python train.py --n_layer=9 --d_model=256 --n_head=6 --n_kv_head=1 --head_dim=32 --d_mlp=1024 --vocab_size=512 --activation="gelu" --norm="layernorm" --norm_place="pre" --norm_eps=1e-06 --positions="learned" --qk_norm=false --attn_scale=0.177 --bias="none" --tie_embeddings=true --parallel_block=false --init="normal" --init_std_qkv=0.0244 --init_std_o=0.00575 --init_std_up=0.0244 --init_std_down=0.00575 --optimizer="muon_variant" --lr=0.0103 --beta1=0.95 --weight_decay=0.025 --lr_head=0.00876 --grad_clip=1.0 --warmup_steps=200 --schedule="cos" --final_lr_fraction=0.0 --batch_tokens=32768 --seq_len=256 --doc_mask=true --train_tokens=208600000 --steps=6366 --dataset="wikipedia_en"
MLP neurons of a small language model. Each row is named by its layer, matrix (up: input weights) and neuron, and shows model dimensions 48-175. Each number is 200 + 40 x the weight over its row's rms, rounded and kept within 0 to 999.
After each neuron's rows, "fires in" lists the words (lower case) most often at its 100 highest values on Wikipedia text that the model never trained on.

L5.up977,233,221,230,196,261,212,204,201,193,220,203,221,245,251,168,207,106,183,182,259,193,206,155,196,192,219,161,202,238,231,215,183,173,211,200,238,290,138,152,211,223,218,132,192,127,252,206,195,163,272,161,268,242,150,225,203,140,292,196,235,169,183,174,282,213,169,133,154,211,259,164,239,218,120,221,170,225,154,222,174,166,203,232,152,204,147,193,248,274,192,266,179,221,190,182,158,170,276,158,168,175,199,163,126,175,166,175,194,228,206,192,197,265,236,174,263,123,190,279,232,79,191,258,201,237,179,187,263
fires in: "also", "award", "awards", "away"

L4.up336,291,229,165,173,244,221,257,152,239,184,124,205,249,192,147,225,166,215,222,236,211,190,208,78,223,206,185,185,201,225,234,252,150,193,174,268,206,221,218,144,237,218,146,168,124,144,235,121,176,238,231,173,177,133,241,199,174,184,217,211,234,212,270,117,275,158,205,172,208,256,232,191,222,231,223,171,201,167,169,236,237,217,201,215,230,154,216,163,167,229,238,254,165,191,142,191,208,159,253,229,188,207,194,171,140,217,251,236,232,169,170,242,231,213,272,204,143,268,206,259,254,203,285,195,202,155,183,208
fires in: "on", "one", "only", "individual"

L4.up136,209,183,185,186,180,173,145,224,171,218,204,209,209,225,224,247,171,214,215,170,119,194,183,215,193,198,176,243,219,158,197,194,181,170,177,243,295,77,225,231,163,159,225,186,190,256,210,219,166,185,190,179,218,171,138,226,257,82,272,140,286,204,154,170,241,151,198,125,239,128,279,276,205,135,177,217,201,196,195,294,219,203,190,228,166,194,207,266,278,158,193,236,196,175,243,239,218,227,210,214,209,257,275,161,176,212,260,164,231,234,239,207,286,189,266,170,260,202,261,146,241,196,223,202,168,286,168,151
fires in: "an", "announced", "another", "any", "analysis"

L5.up538,242,189,180,127,206,184,214,187,137,231,127,212,198,218,180,217,163,184,127,226,223,184,204,127,212,131,199,136,116,173,177,258,185,188,209,172,163,172,257,221,231,202,213,270,236,173,152,215,128,212,98,195,231,168,150,205,250,168,178,226,192,205,220,190,177,201,152,274,209,242,194,214,201,168,197,161,281,230,158,169,232,147,203,210,255,185,226,192,313,137,149,113,236,186,157,181,184,214,191,186,261,160,203,179,216,271,215,254,185,185,159,263,225,203,197,257,198,144,185,249,188,228,188,178,206,236,249,145
fires in: "york", "company", "california", "completing", "companies", "competition"

L5.up98,198,216,210,223,200,188,136,220,263,195,250,198,305,258,185,218,208,189,225,169,187,168,173,230,193,233,185,217,231,196,183,158,158,214,221,213,237,203,173,169,225,231,168,173,270,181,181,214,165,201,157,213,165,189,212,204,229,225,123,169,178,143,192,221,229,231,197,217,157,168,164,215,215,239,159,139,237,173,266,253,259,197,220,180,203,120,209,172,188,186,181,189,256,177,225,188,155,205,233,222,170,232,223,248,292,125,201,189,202,239,169,170,140,207,164,196,174,191,102,180,196,275,216,257,108,209,204,259
fires in: "would", "it", "website", "so", "he", "said"

L5.up50,237,179,223,240,133,212,189,192,189,203,166,187,221,135,174,185,299,263,211,239,160,282,223,247,210,167,107,196,186,245,240,208,193,189,202,153,212,213,260,235,188,254,196,212,143,247,170,272,233,232,202,132,187,143,202,255,181,279,230,228,228,222,241,194,149,188,242,195,189,238,219,171,151,198,223,183,225,214,232,202,186,182,239,233,140,197,239,184,179,209,245,157,200,246,182,210,193,152,149,212,221,193,178,256,185,154,151,225,186,169,214,235,192,218,203,180,265,191,149,223,234,190,194,176,190,254,192,195
fires in: "has", "women", "especially", "won"

L5.up824,129,157,203,151,209,193,264,190,193,236,189,197,195,261,198,225,221,182,215,244,167,188,141,189,240,178,206,224,266,233,136,166,137,210,184,163,177,148,173,268,176,217,253,166,199,263,127,283,248,163,188,225,265,246,248,203,170,217,84,179,219,181,203,221,294,295,151,237,156,208,202,247,201,227,201,151,240,134,235,193,178,175,151,206,218,274,253,216,199,92,203,212,216,229,177,146,218,209,231,218,201,199,192,179,223,213,130,138,232,208,252,148,191,224,218,185,236,155,121,155,247,168,168,223,204,153,189,269
fires in: "he", "been", "to"

L5.up859,192,256,160,291,148,202,254,211,157,171,198,202,193,208,211,219,216,259,206,194,210,179,241,245,149,205,197,149,197,279,200,160,228,216,120,248,212,106,173,175,290,167,218,241,188,231,167,244,215,164,212,260,196,198,196,166,138,242,146,233,224,222,224,247,233,151,231,203,207,167,125,129,150,200,198,223,123,159,159,219,177,232,297,156,185,183,189,205,145,161,177,181,179,202,214,263,254,216,176,239,191,253,258,185,225,203,235,192,242,215,140,201,215,202,232,211,190,147,201,152,197,104,266,170,185,204,221,126
fires in: "one", "a", "make", "took", "however"

L4.up328,257,159,173,165,142,182,220,144,246,219,174,181,161,140,233,191,267,165,273,215,292,145,263,208,234,148,121,151,270,122,214,292,167,187,233,218,217,146,220,220,194,231,233,187,214,184,184,224,205,138,174,187,231,156,205,189,197,265,117,238,210,225,249,166,247,165,166,180,189,271,110,221,162,212,247,153,227,132,203,238,196,189,236,185,188,202,184,137,210,204,203,151,133,270,110,159,142,207,210,131,263,121,249,159,232,186,219,255,193,205,227,184,296,221,245,148,209,213,325,229,229,156,254,176,219,192,229,140
fires in: "also", "later", "has", "is", "last"

L4.up224,147,205,175,248,217,148,176,188,190,204,204,177,230,212,108,207,225,184,192,191,178,160,210,243,236,234,216,200,282,226,256,161,208,237,213,289,214,172,127,201,194,208,213,230,235,181,248,171,176,163,168,225,228,216,137,257,233,165,210,170,226,205,187,183,194,245,249,110,197,243,293,273,223,179,160,258,198,213,216,183,183,136,177,209,276,177,212,263,184,211,276,186,230,184,213,213,165,221,174,281,204,227,162,168,143,172,116,110,227,146,202,146,191,222,220,262,247,215,185,140,242,198,259,225,261,195,204,174
fires in: "until", "government", "over", "in", "year"

L4.up287,194,172,203,242,191,166,160,154,147,154,155,138,229,147,132,212,173,174,272,236,219,152,183,172,256,250,191,194,256,283,230,240,165,182,229,164,137,208,196,276,159,267,150,255,196,198,264,122,257,206,192,179,159,145,180,201,172,246,227,159,197,191,185,164,185,237,249,237,175,170,238,202,148,141,238,148,154,119,175,200,263,129,212,247,213,308,213,224,258,237,235,157,197,117,238,228,189,136,162,259,170,172,109,187,133,236,163,211,176,218,187,143,172,225,230,259,198,124,96,166,187,197,247,242,196,186,127,207
fires in: "on", "not", "rinne", "one"

L4.up70,239,160,147,105,208,196,237,276,188,161,212,133,202,267,303,196,198,157,208,158,166,118,199,174,166,319,155,150,325,267,213,163,232,232,202,185,153,168,175,207,175,185,192,227,196,195,172,129,261,193,227,204,195,245,166,168,201,214,190,240,253,236,199,121,243,221,220,212,214,118,225,123,203,200,162,238,189,200,259,192,173,189,237,158,280,224,166,170,271,224,191,184,201,245,225,201,229,122,240,209,240,219,175,196,192,227,159,200,229,266,134,172,214,241,158,261,226,171,161,159,191,264,202,171,145,128,184,189
fires in: "it", "uk", "total"

L4.up316,202,191,224,165,101,302,167,279,245,181,159,226,164,174,146,211,225,203,223,187,162,180,170,221,283,185,231,167,167,198,240,231,202,192,158,239,211,170,206,189,224,300,191,257,189,213,221,202,114,194,217,125,265,168,182,220,156,237,240,157,118,248,223,154,138,213,194,144,264,178,195,186,112,93,206,164,145,223,267,233,188,170,210,191,144,240,249,203,197,279,209,151,225,176,152,169,167,284,190,179,256,228,196,276,171,193,286,233,217,175,198,218,229,106,269,136,172,184,164,232,139,189,142,203,222,195,208,190
fires in: "a", "also", "approximately"

L5.up222,204,182,191,199,238,182,237,160,172,270,205,150,288,217,175,198,152,216,229,145,249,166,104,202,116,220,211,162,214,230,210,217,206,255,256,231,191,168,281,260,189,134,202,138,198,139,204,187,160,181,133,147,221,225,199,194,225,251,170,211,187,172,194,244,232,223,195,194,162,260,249,213,221,171,224,226,136,234,198,195,233,142,160,233,198,213,208,201,176,166,238,204,210,225,196,198,282,242,230,279,224,214,206,208,226,121,223,177,190,186,254,102,164,231,158,216,212,197,250,182,291,194,182,316,189,181,128,155
fires in: "family", "both", "total", "party", "time"

L5.up34,185,224,171,223,176,219,244,245,238,205,152,261,256,168,193,244,217,202,170,179,229,97,268,192,182,154,246,216,228,195,239,158,204,179,245,230,221,290,189,120,191,184,236,172,192,148,251,164,209,225,226,234,186,268,202,147,150,173,233,164,210,237,191,257,188,164,172,210,259,249,212,204,208,199,157,191,141,211,159,176,240,215,134,168,231,228,249,243,216,210,182,164,236,204,243,129,229,171,183,209,200,223,191,171,185,241,199,180,293,223,171,200,165,241,244,243,159,203,91,142,159,242,230,203,213,183,223,203
fires in: "a"

L4.up736,197,226,197,191,209,233,241,185,191,151,179,253,294,139,183,125,254,233,228,246,233,159,177,108,225,239,143,129,195,278,146,142,225,176,204,176,219,210,195,294,179,227,175,241,146,154,185,232,117,154,192,241,245,217,154,203,159,170,160,182,240,135,199,96,197,200,206,192,155,258,215,250,91,241,137,170,196,208,180,277,194,176,170,231,189,233,223,183,239,231,221,202,181,144,179,216,211,170,228,286,134,194,177,268,207,255,239,139,211,205,197,164,125,143,184,169,222,210,220,178,236,221,117,228,210,241,249,216
fires in: "also", "are", "with", "were"

L4.up587,199,206,265,254,186,253,220,199,251,214,198,225,190,243,232,190,169,264,151,237,203,286,210,160,247,232,159,196,166,168,128,131,216,151,166,213,293,257,215,229,183,184,156,180,191,210,163,175,210,180,238,208,202,168,237,200,249,147,181,179,263,220,116,205,216,204,206,183,200,196,234,174,248,196,151,234,203,242,184,192,282,221,149,220,213,150,248,196,223,150,224,177,251,209,229,250,185,201,181,247,126,213,215,173,146,233,212,143,237,148,194,184,215,153,73,201,246,134,257,269,226,166,155,162,231,218,260,191
fires in: "september", "special", "no", "institute", "february", "increased"

L5.up546,209,155,248,220,225,259,167,125,190,245,164,220,140,181,195,266,177,198,194,191,188,217,106,112,114,137,228,149,171,223,253,111,182,211,240,228,217,175,203,211,210,132,294,179,221,249,175,229,167,212,266,174,187,250,171,159,190,175,234,237,260,114,260,179,193,204,150,196,231,162,174,262,222,214,176,118,291,208,218,225,202,172,191,221,226,200,250,204,274,164,161,194,183,198,224,191,247,118,114,186,167,202,213,145,145,225,214,170,218,199,247,235,217,176,179,145,253,175,218,291,229,178,198,268,164,189,253,197
fires in: "october", "party", "culture", "structure", "previously", "multi"

L5.up739,228,239,196,151,206,201,177,206,164,294,259,79,232,221,170,129,198,285,224,243,226,240,194,201,190,115,194,129,233,197,214,200,157,230,174,232,233,194,171,297,255,219,246,196,145,117,199,176,199,239,133,218,170,244,165,208,213,158,218,214,167,274,195,186,142,180,250,203,101,147,251,158,207,178,171,234,210,191,230,269,167,115,196,227,251,183,169,163,218,223,219,213,219,210,144,198,168,211,228,227,220,256,183,250,207,206,235,264,134,235,126,140,192,94,209,261,201,164,120,178,235,159,174,139,175,145,224,149
fires in: "between", "however", "after", "if", "away", "successful"

L5.up102,129,263,157,95,250,155,192,172,177,196,230,162,194,212,223,236,178,152,126,222,246,237,222,170,167,190,223,234,214,237,223,150,292,172,178,240,171,275,201,159,209,181,196,210,133,232,142,190,247,140,201,191,159,192,154,213,200,174,215,170,138,208,150,201,197,218,128,222,185,250,263,230,165,147,280,146,236,224,272,146,162,188,196,148,186,196,161,217,205,173,204,162,159,150,183,198,221,174,247,220,251,186,299,149,242,156,176,154,181,147,221,206,282,207,244,233,181,223,182,169,152,226,197,273,189,235,178,194
fires in: "on", "expanded", "research", "written", "with"